From a checkpoint of a small transformer trained on Wikipedia: 5.42M parameters.
MLP neurons of a small language model. Each row is named by its layer, matrix (up: input weights) and neuron, and shows model dimensions 48-175. Each number is 128 + 32 x the weight over its row's rms, rounded and kept within 0 to 255. Numbers have three digits each.
After each neuron's rows, "fires on" lists the tokens most often at its 100 highest values on Wikipedia text that the model never trained on.

L3.up304:118097135132133182079094144132144120119137173124142122151131146111176092092132173155133084146117176090111113161122164188143144055110165096093126140131143076140134179104096158116205092131130123088111112092144109099171157127069164170160089133186076149177113134097125123134183127148120118126147113137103137157137147099099094111092171102239112126152158109220137159148111131159114125194179
fires on: " and", "uel", "ier"

L3.up101:130107173175119117114096217061087118164093171142063043102159120131096160132120080140139094121165093178170157168094116091161140140115155132120081124052122105143097137143214107060156121125099097184118147135103138147089158078157178162151084111104135119170088116139136140102165173085142150137114131086155160122037129138139130118144092199172106149141125114134087174135106081110112145100144
fires on: "ough", "itiz", "ue", "ues", " what", "s:"

L3.up208:143132201110134105092139140087114087126085135115087130141152173170165033132116112205128119140110106163156139174159133159130151135126102150151150121131061074136116141140151191112166121088140102148145096131057133071046118161133130200141122113178070121141109119131077115130100118097097131103126089108122142147116108148161136079124105134168088127107120129134123140178107112131039156100148
fires on: "44", "ey", " 4;", " paint", " 2.", "39"

L3.up532:064096142175131179109102112177154167113157130136189111129120102101118157090137208074119113137139163053113142192147117079109085158117149100129112142080134108152170138118112133148140081158077122098086154050144132141175176103088135109124101115136136144091084100170143195118154156145143135142157084134124109116146138141087084159128075098204134101189193066128120175134077109095168110221109
fires on: " re", "iet", "-f", "ope", "amin", " ("

L3.up29:147100135133127058171072107154081177137104104146143111128091116066124107159164133113149081129139180150108130125151103167136130115106106127064168122106023121139110104165119121081162133095082105179141141106114122132098120171083146119136109134119136126120092160118152110139116119157115138133106153140139125115144154129111126113099120106121158072098158070186118151134143182196170063088145
fires on: "mer", "rug", " num", "-19", "read", " con"

L3.up646:092108072128100103127134104183149122087117075103169147116192092127105176121159177076129132141138196135092154053107123156156134115119131141119125119168091123108142112128096138140051173146139183139145188079179120223102161099111109160110176095158152127112172109079147123148131063117147100134112143136138130099170098105098140108137100173099139067118151150135131171118109188104145145203073
fires on: " (6", "ual", " Jul", " (5", " (7", " allow"

L3.up286:058119108221129119139142117189102145092115075128142155124097115110125145091119114116111084136166174120121173169199162104165120240129147115100114163073154090157097100137137148112094115131068156098093123033077150141130194087102182124134147140168139166121146135162140170167138170140131110135136087190144128128122106165164123116138102135134174089150133094113120131115087144080155129163130
fires on: " ch", "ony", "uff", " Marc"

L3.up451:096125087097108141141144099153143153116095157137107143119113129173097151151120146083152112130154168101075049048117121120110075170119100147141167122145160199099174137079092101212083141066170141111143107195195114124178087152141083065115130157080173139110128118121100152113127109137113124145169120136127101140065135145137121138100143137091098165136149084096166112083155105100162148090122
fires on: " also", " line", " ens", " (201", "^{2}", "ah"

L3.up522:102082207148109141159087162138159144164090183127068101142109171148179118152103151113112120106159106129150098170073156108093141074107135105100093120078090108154127141111192115152197088129130110139097132078135145077173099133121143146150072124134107079146138091081154140068137152110143125136161029072123120175070156074070165125091148115208102135138167156164099148144120086137101126116180
fires on: "ight", "out", " record", "ograph", " it", " express"

L3.up34:180134137176133158080178085062166142103135157182129130110129131152125148130088106140128129136119090140142146156148150107133181111128150140173097168094205092153099127170076131120150098174098151101161092124136099130161150036130120202138106159079057181156165121122166137141145164137156131118122141129149140136102128139112147156159111114097117103121097139124126180130090095138108136153103
fires on: "ce", "omm", "nam", "-f", "anded"

L3.up255:071142136153149138100198143118154139145182103114133107135135138141091088119126128147143104117127064104070158149132147150100154151113155122128090156109182149162062117179198083064149100170128169181136137064080130084120178154140148124092147123121105111187150131167187136143164169107108105086110073144136127118150093139102131157164175150071195082137098160126081109115051112129124116108128
fires on: " –", " re", "and"

L3.up176:082113189124149133093076187060136107128108177136088092139158162141154114131108142178108111151151113133133139173128130110116143126102110137155128113084114067153093160118201172090170092098116136121126127110064129080065163149099150173153093053171120106155105116140097124109145167094132137133146085104131167133137121162139147085149089147206081113165145133171109173154041110123074150144111
fires on: " pe", "ography", " City", " they", "ify", "burgh"

L3.up177:134125115142165138140051160137117121171150156144153157136113131081183105147140196174126108140137138110173076131160139115153118141121095108121153089141170111189102150100151113087160109050106111037144136124097125076089119163094139112165112085152129122135073135223114116142126153179120160146099099149126126124207150157154099081096152089168118153151157098161127133151046138184161070122121
fires on: "ival", "tern", "ived", " children", "ice", " games"

L3.up95:123132067111133126153071181157121157186149113118160058120125065086062195140160161071157130115141148113073130077095098071123102194112135127118119094154161178170115153128194070095119142111109160153146181135144125207149125136106139086118118077101215110097125124182166147103146105130133139137109142117140117109138161158095102147135141139119144112144170087142128193080068157126202107128090
fires on: " sup", " ad", " John", "-19", "ately", "eth"

L3.up75:107081156206118171137152152166098116136085121086120069112164082141120090129126179107110114128172129116108131106124151130123135175121159109058151119130095153140116136132086081098111162128146124114115132162112110112163100180131119126135134141155166133109061142190157161115120139107111123152189076073126070144099104133086098107063155165183110148158182087136114186085120055112152152161114
fires on: "ost", " 1", " Championship", " Camp", " imm", " Conference"

L3.up611:135127133175086168098145084114158162104162161181137218136092190168119156133117115079123093163118151118086113153136177147149132109111111138163109154061174135107168178114000151164141105174131141113132074195179111145159150072107107159109073163124070177179105122107100140139175150117122128125162080124126141122083130089120120139120118063105075152160126115179158116097137106091128092133136
fires on: " re", "ur", " —", " returned", " emb"

L3.up319:095159145053125126070104152096117124112122157120172128119112094134130125076141030195086105145113114147076137230163137114137089162116114171127153140128070098132119126167072143102145154086117094206126134136106095102119144163130146142135141100167155140105137136126113123139115118152101133151137139133120140153108183167186150116149126172120145058115146110167105121125110094128121184166133
fires on: " off", "ical", "form", "40", "cent", "rast"

L3.up437:107117149199138145110109161118169148116143123134128165129064137147122170169112163085049115117128099130110094130102168056118119164129113102158102140040173149158135113148145097067113140183143147091125108179134116141180186075115145098113099101106131090148102101160136134114156170106124095160177062101142144113143147101091147136134076114102107128205151136190124135097070089049143107111101
fires on: " re", "'s", " fig", " Not", " in)", " same"

L3.up586:117121134140147136127153168154126084129097121031091109145153125172151092144136200159139145148133112096113103091150155159103099077157094112091131100234150118123140138131219135091126153073153130135161116157055131060062102177160120116120149110186135108122149116177113151134130097152105124120092108148114124158147048124128145070106180134144084156109181140102148154153116111159092121055146
fires on: ")", "6)", "7)", "7."

L3.up61:109098093105148074129083129128107122144057120101068137133131124150129121172133175119135111109146163154128095072119140123166117150131076137144159068133111174117161096118117101082090188042139150099144095219152139111109075186123111061136156118102177109126085123160110093121105107107102106175179088124133115108104115143147112067113103118096081212113176146132124128132136153139144128078097
fires on: " called", " top", "%", " init", " spec"

L3.up599:164151142170123117109129073057142138128112174179144122128095128180134154140115061135175133113126113148184135192128136148183160066114179123172091134105174086149135119155112149135150112124074096145123107120184123119124139071141172152149075150114107188153116112085120164121135166162171170124126145136141140125083123141124120123146094101118109175103160193116145154171178076138096085131148
fires on: "nam", "wards", " (d", "ission", " Develop", "ald"

L3.up761:124131096151124138106138095145152133094183132175175162125062144116101185160135147082119158136144146086123128120152102123136097131154114106151079151107232160135184152121114127145077115202135129093123122119168123190174160087106145087109113126132113170158095099066120130133167151125142116113137119143140119099114104074128102155155080043062127158180123117135149105082137132084160097121111
fires on: " re", "achine"

L3.up597:099105087134143119111126078159107110093147103133154176109153116136089169090164138158099113161109197116096176094203086222185117163128107147111140128128126107122149119145054145121055136104081150137152153130132104144078181100120144140173148142171131199112108109184101141156134126135124098128125131198155124089106130195148124149141096119091108097093128114101137132132115190094147140144095
fires on: "one", " dire", " (197", "ele", " Develop", " Released:"

L3.up738:079104094114118086169116180120110156159097117155085076115088112121056177190143144054142102093159133136062120081063105079102112153107130140132113106093092208139153141146187073104118159121136143190124151182149137171158135126128125068098102084058197082134100114117146126084151134084115123134165106062154125098093137109128137140138101187084126126167146112165126151070118106093156134084114
fires on: " that", "ending", "ately", " same", " named", " ±%"

L3.up493:081133122157128113082189109115146128131153133165116197120086169189103141165120140132117095110104105130059122100161178114158150160116130129171125141067201155117133087145062102072143148146145152146139070214122129082105120133156109110130156128075131140182129114186135133135163156107103110141162092174130122119087116138160135142150136094027113169163077142133101097132110101126115110086100
fires on: " ref", " now", "^{2}", "ific", " usually", " still"

L3.up459:084124176162129132103164127111134144127142112173110112136109179150093109133114151165125087134120091135104202163142154138112174116091157122177083152061149099129103122193179144071185091167112138183137130089097136098112194118115162163113110107117084136199131114113165134127166196102122131094139085120135138129111119138109151153163106114100147082161095154151087123139044113110112094145130
fires on: " he", " tit", "well", " re", "nam", "war"

L3.up37:120135126082111110097156105121153115118130162161135233131109193204115072135104101120118129112106118144097105133127176171144146125126118148162152134108153144089155124120003150118153139127142100158128065220153132052106099130167077136148131147108125150166125134145079131121142146114105122130156094158123131117068128120180153125107128133078077193135054177119124060138151080137079136087151
fires on: "\"", "ific", " —", "^{2}"

L3.up757:176132189169135171099178115112146130105108178128158106135133140152205109135097142151103139154187065082142155170143130104112162099147171085083087150063140077142076128143134106113183066164122120016139124043095094090179135128149137195170121112126059119146135103148165142131142140139139116117120132145130121169136082135062148118134114064141145114155140120083134154148107114160111109146120
fires on: " both", "ury", "ce", " than", "aps", "my"

L3.up72:170096175082141103103083165145099105114113165124140124126112166107195092139111131171124129125138093139200109165124137188175141074138102125109124111157137099129115150110081175081224103124095090114136114059112124084107106144081136171181095167154078155158100114120100103112148156156126122131074085118123110121114131076136105087116170076149121165132114168128080097138140160224147087107185
fires on: "ival", "day", " Comp", "oin", "St"

L3.up510:105116157179140166126149135144122168122155138146159105131109140084137105114136158138178128146166107088127196197112123128125126073112180080115070152114153079159081121167191119113180073188085131130108132024099141131150183117111178163124097090135078111166112099122150159107154175141120134105114105108125140122180112143080127144142107104165167061180146127148125153141102115126132041167136
fires on: " re", " (", " —"

L3.up663:129109059125108062159139138190117110112110133142129101100114082131118216142135129052101171115161131100153146090103105113147093132153129120136112129164157153139186090093135118158087154159091130118126156107200121180190115061147109100155150141084167136096111077109118137082137133140169094181124091106148104109087126122120108132135108149137138137099161148071139127118212117099141159155127
fires on: " show", " 1", " allow", " traditional", " appro", "ther"

L3.up721:066110169159113127148128142144125164137147076159182128116099104110072121090144058136143129113098145137104192159122125155144134131120181102085104150064095093156139093151131132141127125207080135244091196059125142142126205085139180145121127127158133134123100098104110151120159163129088104119137154118141135110150163120140110144139085179133162037138115117144103141135155131079143104166127
fires on: "ain", "old", " Opp", "ight", "ights"

L3.up84:119112192165126145129140121140142112114075125077071062143206136149157109086113158151089105174117130130125156137136148187103142069137134110092158130154060077150124102175215115081105128118143120120152153089093143101096151171115117174120117149193083119144140128114127143135129118152136146121123108096128149164156114155094134103124112159194082074106168156175145197171129110101089156163120
fires on: "6)", "7)", " goals", "air", " Medal"

L3.up272:088104180143126135165093188118134148159093179135050096121133130140117191174117152081111116126135115150084140133045129034102116125095129131118113101066085135141114156097231105087172116130134118165108129139127146117158099145150118110129110088089159082128117093117150140058131134088131118139181053076121140173051160149097126111126090131171076130156181129170130193114128083119092183087128
fires on: "ight", "ative", "ograph", " lik", " information", "(s)"

L3.up748:182077147104166090134050161121116114135082159137118120137111154096188119148106173149113122120162092182223105124128168101163163057140101137135139113145150119148120117098110134072173159065100069063136114122128136076122096116083129140171118121077129104152104135113119102113134163155112141171090122117125091108169153122161136080087127106165110165147134184130110143156084141203164080133138
fires on: "-year", " early", " late", "ett", "ear", " cast"

L3.up198:080113144165128101123131113194127094095122131083128137119162116144136153081135104140088133136085171103132064151168119213173081185143059136122157096153133119138184084106113183165062147109108134117128150148146132099103145131132107118133150163213094150108095098159063138114119137169110098151130063155134095130116141142160090115100111145165082177094160120122164111105169122075102170097145
fires on: " members", " mar", " dire", " name", "ele", " famil"

L3.up235:138134128174133162100110129092131145121153179131083133130143121123144190139113163155127134168154138101132129113145081127148111113145106112125092136078170105146086175162216080093127081084145146071155128046127114162128160128107183160124067110168117145132107091110164120126158146141183113122131123154152171129103116107077152088173095077120107173164193141120137183108080174114138124100081
fires on: " fl", " both", " Dist", "erb", "ce", "uss"

L3.up687:152094155077145112130096089111123122144097138165181125143169108126154098092115137152137136133141144154141199152161114130131188126099147145105156144171066100130103111147069187104160118138112103108137171043127100108111106163092126141149148098106141131139104157150120112135105120157092131123138162102112098128190140168182079108136127141164140082119118153087103129165091151192141122201093
fires on: " two", "=", "pe", " Wat", " three", " rank"

L3.up590:162098171114138115084090094080118129124072160181072085138113149130158099166099116168128097119152134163146122157111111076114172118097128154174137124094083088142125147164144135080218099123139131087138106071118122112111141145086147174150083084106080137172066098090137080103125159085129119114161089089125143151090136145105124087157054097143118123167155128150093148129062122149109132149123
fires on: " both", " −", ":", " and", "stit", " all"

L3.up140:199158113083158090157084138100160120139089144130139117109138079099139167162128124145147116119121094181154078113087080085163109192142100137138175111117142132141102078107181088095089151062094127087171131144138113167141102138125120138178128094084184079091120109143119111117139111153157145169102202149159123076188165171124144108107075163134148144126173134119174183151106124172138120132084
fires on: " (in", " small", " press", " (17", "burgh", " social"

L3.up432:100171193151103153105222143109124144104115141104082117114172132153119123124118106131119136143136099149056160149164126127090176148126137168131134158128087130093106143171119204110146120162149112229122101127119118125113107121129100167102166179106068175157175156154125158165125104111118128104142099077124092191037106126145098171137182148089108078122063081063138134116169115132100206133152
fires on: "s==", "2", "s===", "ies", " D", " Arm"

L3.up141:209176126092136120132112167072143113132127140098148058095138091089112151164111060149118181108132049178178080113078092063129099154178116159148166112132154146118124110115157155111098152127097107143141143169148118176127082109170069124177155145089131092089147140154120128096113128150153147123074181110154115108128154156146110157134169198108155095116089119052181167093184112155090149078135
fires on: "board", "ph", " (in", " because", "ation:"

L3.up115:116093049122143069133104124144105142191122098153118137118052142106088118178142160095149054079184149131096153108141141112175133176109125124144117109073167178155115124206079046089152147078138136113145120126136123148115141126107122082116102094075182124164081145129189113150148151117118126138129175152127125091114136108142162101135134112054148181152143115180081123124074164144208069091116
fires on: " 1:", ":", " first", " same", " all", " laun"

L3.up496:162119186123114170105071142080112132120082176134079086142147159122188114090095115161109115159168124151174130156122163100124140063131132152104140131119054081119109182087102128123165111123118102079122117088139128126159105125102143180164100143121062129126124135083127101117111129126147165128109155112137129162135140127094151087104138137192121131130185151147138175134120149143145113178129
fires on: " appear", "uel", " born", " Camp", "ather", "cher"

L3.up94:197187124041150154115158124085149105131139097111160068125204102127128035111108068194153184123156109120148145179119026170123103123141153141111176142167115103091123120177152130164117085155113094106130113078101100126103103133188108148138146138127101129094135148152118137103114112145167139113112235121135143098102151137132096144169132144143154095118062081062154136146176125147090177118132
fires on: " (in", "а", " [", "°", "ous", " ob"

L3.up191:082114079139104095171160136179140126118123140138117151123066124140092203169124186048134135143141128087081114068113136108119095106126138101103104146160192193119152139084128115153089143180137148149149130183155127160187110100144117070122133149083189124150150111123149154099143118116139095147147104125130116126112105119137153182138173119085122137146092149106136101087181106103173134085121
fires on: " high", " (201", " 1", "^{2}", "ush"

L3.up132:173117117045174082093070115151135112127134107100180185114089146097104113148155118162161116115093142167157064111138121230211115124132082148161166100171181148123156092141056147087127168094108129154157128153138150117085133151130116138151129165183139140136101122131102102133140120160119101133084124150141114080163132110146109114122130095089134185113103171175117101130145163194138100052138
fires on: " (w", "ival", " May", "St", " leading", " ent"

L3.up720:171119129120153092154088089104127155169090128149111122138097153110181073160137169146147085102136131166172034099119139115144127105105077125143196117105109130135116117122109103112163140056127114056163113157136115060116094177097100119166115112073112074135097138116118104129113139139082123153135107130116110145180148167111136080054126111186119135113186099169121168172089121171143062095136
fires on: " long", " num", " pe", ":", "ets", "cent"

L3.up428:129118131247150147156162053113114131187120091195107145138105137168114128144123189123142100122123154136175194141181130103178162134105184058146082158058136096135120126140141085117126103158094126090119119161134136116140162066138173112134103117122094170159086124102145162143122173110113145146157173164130164127146106181162114143127057077128122124133169127173130117187111072104116070169117
fires on: "ey", "nam", " Other", "ck", " —;", " (d"

L3.up685:160088154123172099100053122095118150143105130128135091131120134087178083142117161149108083097141115188184091124132117105148143158120065147162163108092078129124103079166096126068165148072138092052158099107099115104101121189065122132153124106096108101126087158156124094151114143135102120144136122135131115136179178153113131107106083099146128120158156094159103146158079163180160075145109
fires on: "pe", " pe", "fl", ":", "cent", " num"

L3.up41:065097109149114117160129141167111127137093133097087104124172081106117180096145219114154128168156180111073188090150129072133132139095141093087095133173065102146074118118200113139138121126135141127132169014114132170105141153112154143110110079126169128104172121122191161124102059113120107127131136148106135160151092175123126111161117175173140075111171137103124183123092176124141159207089
fires on: " (5", "ap", " two", " (6", " more"

L3.up553:113126072093118117140070136156125155135127126140158085116073066079083173120159107061132114139139153093052159104105090120105099096102138153098131122170102180116147165138100108125089154130105139139133187086184105194192134132102122074111127101106205110101107136109167125106125084142105114119127154100134098116160137158091122140126133148103140080128135096111144184077146183102206161147101
fires on: " ad", "-19", " ens", " prom", " List", " traditional"

L3.up465:232112077174136096130163063143130136118092106125145149102029133118110122170130136145164115126085135161163124102157129160190129146153138087132147142148115117141104048121067106105090127114105143106169105191165102171124131101130104098155117215107109164161105139137130116149117127189125125125075190181156131119166136190128132132118111125023143126092142133134173094136171127169160063062112
fires on: " other", " beg", "vert", " des", "board"

L3.up358:047120132152111112138097121174134130112165152127168117124161074097104146079167105138120130148091162091066151150125129140113113125101146116091143145172093098128141153128149171155134130165094128220096223080127143143093185134135160114122105096164142125126070088135118163104119138149098131100160103128120161142145142171153110146137105181179139052115108066118130195125117124089099196171124
fires on: " ad", "s==", "out", "old", "ical", "ain"

L3.up51:139177178115131153070125163066166097095096206138110061136214136162162081092100077189080160168110092104146085188140087157089110145150096145165159129136124077129137145117144183129122102113110104096152117135093089074097135132149105160157122126171068119127109117158062122101128161130120134109137111105142139150136120161152136120136109166181081129133129083113167162156103072098054187155136
fires on: " each", " 4;", "ras", "...", " death", "44"

L3.up429:206153116059107090125113095116148110159130100127175094099120087106107086136144080139218179095166086080171098155086045161162102134123156092142146121137088116075090091170177078171111100117127116098139153007142096173135119153155104133128114114112144102121070103119140113117126121149177142160088201117144158103128143103082112100132128184139194106109142096113123116157183151194134137118118
fires on: " (in", " (c", " 2015,", " press", "ru", "urity"

L3.up241:072149151190148132115168137141124111124188099114182166122114105126108142134151132186102135120065121120126166125164150082160138163144126067139083134088159082156118103143204153095123107162107143200115138109074125138078201089140181133131143080196134149127088078175103156135130153128130111116137119180137136126166132162154132132179063108067152079154125102110133157144117131084096095154113
fires on: "hem", " ar", "en's", " 0;", "ividual", " le"

L3.up456:158134119121153096128071128171124113131076141063133034135130095094180121148146136142106145119131110132208037133116113143124076116177082113106137105195113127155158088107152148129127170121142085115131153091088130124140099175108139086149171170148115099096071108157076107115113112167141105153110040107119101131119143082100084120092138100162128126101202084157116127146203146140143115066166
fires on: " other", " (w", " exper", " De", " indust", " reg"

L3.up257:123135127120108137099085138054162127113143211147096199132123167188131157139102117094115149135131137164142091155086129086137114148123089163187125118073138128112149169095094134160118139109150114091099075235159128126131124080126132133130084095109155132120130120083081133107150131100139132148184132109130162118070155107159161090139049129168035204181122197127145134136111073073062159136121
fires on: " support", "iver", " same", " often", "ence", " Belg"

L3.up445:067147158190167155134165149150102112145159078125142150133120108145172046116124190147094068128122093093105125157174146130108138158118152097106104152090171114133115119140168152090153107192116121119105103141029129016119162136159136146106145104154093134133102109210113141125115164092108093113138051143126151127162107149126127131123157127137152093122096101159064110151062086106074116135147
fires on: "oll", " book", " –", " 0;", " Total", " Comp"

L3.up149:221173145087116125114137167090116115131145100093133117112196145129134072119111055166126175099148107211138183196091097133147160159158129185157177133095094129105113136139103172161134131148113095151104099092129130147122100119165110160157157148119092161107174172129087122138122100110129131118110150131122126098008152097148092097154087153103135144103071123075135094139203161131067173114170
fires on: " ex", "row", " own", " mark", " II", " (in"

L3.up161:128122082116110119137161097184104138093123120125131120136163110117121180101166173109144128177158170078094203097176115164153128110131140099105108157159137120142107124127168119123111104137127158093162154017152112174155154135101156163112115096153129161124181124129183140148132085147171107147112130163124111118133076157081119107162101064135144105115158141104145147129131198124179102165101
fires on: " \"", " \"N", " its", " project", "American", " zone:"

L3.up216:116106175178172132095089133062139111152128177129107152145119160162153133117120163149106103164122128174147155151139142103145135098099123104163105138072120060130111124131129128071180117094110113086136103182083142105067155109133160177149063059156129111122108125117129130115128151097135136135157128144127180129190125176132172091158051088200078117142151134178122178190052093128076109140103
fires on: "ce", "ather", " children", "burgh", " pe"

L3.up561:139142060145102109146176057143149134191111105134093154121123085151079197135138146103218124118179165136142160079151109094162130089094173081177100147151172139088137134111123084193110136134143137116132124119191131163144105097145104115114111149057174144115159130113187166141107084130157169171129205181118124137106100160149101157131147145131133157084151132090132152177102119154150110148100
fires on: " small", " requ", "let", " \"B", "ides", "au"

L3.up650:112092158176158104147089118132129130146100180158076119148084127173168170177097187113081071121161113124149096132083148040140126138110123097142101125036150125122137144116152085094160108123120117061112125150125133057177141120134134094146068077073141097137078099105132151080123158106131114174199042129124155142102143143120142115131075116171097159167164142137105151140122079091135150133116
fires on: ":", "ification", " 24,", " 3,", "stit"

L3.up143:241137152090128100120106120133132112117098143144180111120141111101191085126091080143116154107164077146169094146085125128157117121161127130103171154087111114063122103138052137124141127143092083117147125108135114099155095110154082164202129170058078111110123124129112131119109133160135134138094172158132124137137137123103141125109147131153163126108099101118146151148205117209129122116145
fires on: " 4;", " (in", "board", "):", " family", "row"

L3.up460:087133075160089131124251081152137131072120133129111142131108143195095160124127152093122132160153120096064149105179146128107123106132164077116088189145143129115118110163145128139096117135148147106159103129110108136107160102156123118087132144067111143174180132161157168142142114123127132118146130154144126147104080154160136168158148108063129072148068101091134125119132098095142124119113
fires on: " n", "is", "umbent", "ura", " ten", "urrent"

L3.up498:133143157142129099175121139147127122134082072136115105135171092128105184148144168099127196164154134093084146145147077131070112075130154082087093160118099128129117104161251079113089157195122186128145181104112117150135142111150160143095117103148119127098168079059162145114143129132175097137136102076150159117166110087095129138120145125135125074129176106141129184132146100114103120100122
fires on: " so", "yl", " ad", "-19", "du"

L3.up261:139097145165122175100128173078145154115068172153066048131124135150163151160075152124071115129184079170131110137090167013111132154135125140136116133058121116163090124127144062100175135101149109050139077160120101097178111115095117118147097111043102096156137129071125139090134145108103111168160111085130128154093155142126138104126105165111120136177151132162144161100088086124146117150093
fires on: ":", " fund", "ug", "cent", " both", " perform"

L3.up223:165121146150079106117173051124118141123093135173151153120057141164133115156109097118185122092153089151122164138138183127170165045136142139097103178091093132120089113167015125175203128160137110125138085084182111164179135071098152173117110189057070155176145124039159137159149120139150115136105117091129126133071148070112137123134161089068158126110114131131099139119197158163164119116150
fires on: " history", "ret", " Cas", "ru", " 18,", " 25,"

L3.up427:054096094174101102146135053178142112091146104158157216114067150159086180123149117132141118142076221114120121116165137201189091128102131090123111143145139093146169094103051134188096090103096149135129140153178143168102182078120149122139107155182154179135140118084121153152167150172137125124118140189130141134132124164188138127132093109127119098099135147149158078128104109111151130164138
fires on: " War", " military", "urrent", " dire"

L3.up38:093108144122140170092154168091147141115166133096134038114180176109070142108128160134138146143113090145079122137126137156132133137117154135140106126128163136131088131168166135029186114185128141225173167090092148167099166132119120128139117126127110124185160131184193123115177171112091128092088125112142140124109104138131103162180161170097132064174099153187125136114078108151139124083120
fires on: " re", " imp", " County", "heast", "^{", "rated"

L3.up182:214171124173140103165111113089119146168091151164048088100138100121130198169108091123124142116188126167205120156087067078146117165133123140162129117044133140146105134102193095159070124100111119093112129121181113150181102076155133111171115158080131119099144130103112143113118148148163165158122143122149120121091142156116111130082091171171115165091173124146170175140153079130088142125134
fires on: " by", "):", " (in", " press", "act", "ry"

L3.up300:128105113157129116142148196093138128152095102111080048108153142113050187186153142093182157141163110161102139086099101102130116139133169116113094116139133171181102117122209074075125154154148178160157174121127131225108133107130135125109117104102160093160148109143177113123153147080130109144117110059153156092114093085091100130152122147101129111143163131158132171088099116135146110052105
fires on: " dis", " same", "ately", "n't", " far", " bar"

L3.up12:121125088091093121111132109177153118083163167144182187126116121142106182128125131110162181147161134076123148135137137123151097108137139091109050153157243129122149136092066143204106101186120146117120114065177117180183135076131137150130102137131145176137139085111144143144169104175165121127134153159118133097103113090143132125159163092109155128146088156080150096098153144140160102158125
fires on: " \"", "-f", "iding", "aking", " opening", "American"

L3.up236:116126080215142145125191112151143168113175127158136147134089132118096165142130144099154128136144125097092182116159173100137140112118177073135064172080216128141080092147126080122155093184108171104133115095121120150145185079137127117105128114100109142174134138142172151154154162121124102124130129179132149123167093157122120160173109091079164082161108108122140127111094118120149065124110
fires on: " re", "rated", "ience", "side"

L3.up289:110114117120126105158076161172103140180121108090131080115162057063096179132174140127163127121130189145110118090110080117142122174090133110078150098142046120122097141120203094141132138105096158190118198056126137193100142179102145118153123121176163120104126122139173137130114081141122126149116157147130118130132131168101091134133133176194176055092185065147123190119131153165168144163123
fires on: "ough", " top", "-19", " num", " (w", "–18"

L3.up332:079138114108137121188100168190168136162124083105154104130095071124074121111144109099133118132099169084081123107087080147101064135109175085088103148173138150159195148123189107162091134183132145201124198140113138155123141113153168079104133112146207101081090110127095163083129111123129105113143091088125151098146131096123108153124145178151164103136124094123142170105142132081131146104140
fires on: "ain", "ld", "old"

L3.up537:128138145148151130140091150085130148146090165177092143130124110141165146170111139138146138127180127164176079146120091012131110208126081138187141127044150125162102168130203103158150116102158100062125066111124116115135119140114138118126114097052131129115084108086113133109130136120132113158195067099114170128071165161150096086139063122167113162175159069119124158140097118127101126155110
fires on: " sex", " us", "ages", "ex", "ors", "ric"

L3.up184:108147070134127096164142186142100136191097089117094024119146056118083127154151116091136125100177115099093139095082105106117121213125167109104133111110117156155095110193255034117090155132127166154135181088105113155136131142157120071103147105106198099111087112171167138114126123106129129163131143099152149099104130146101119132138139227105172111122171092156092166120167138105155154107098
fires on: " ad", "s:", "-19", "ation", " indust"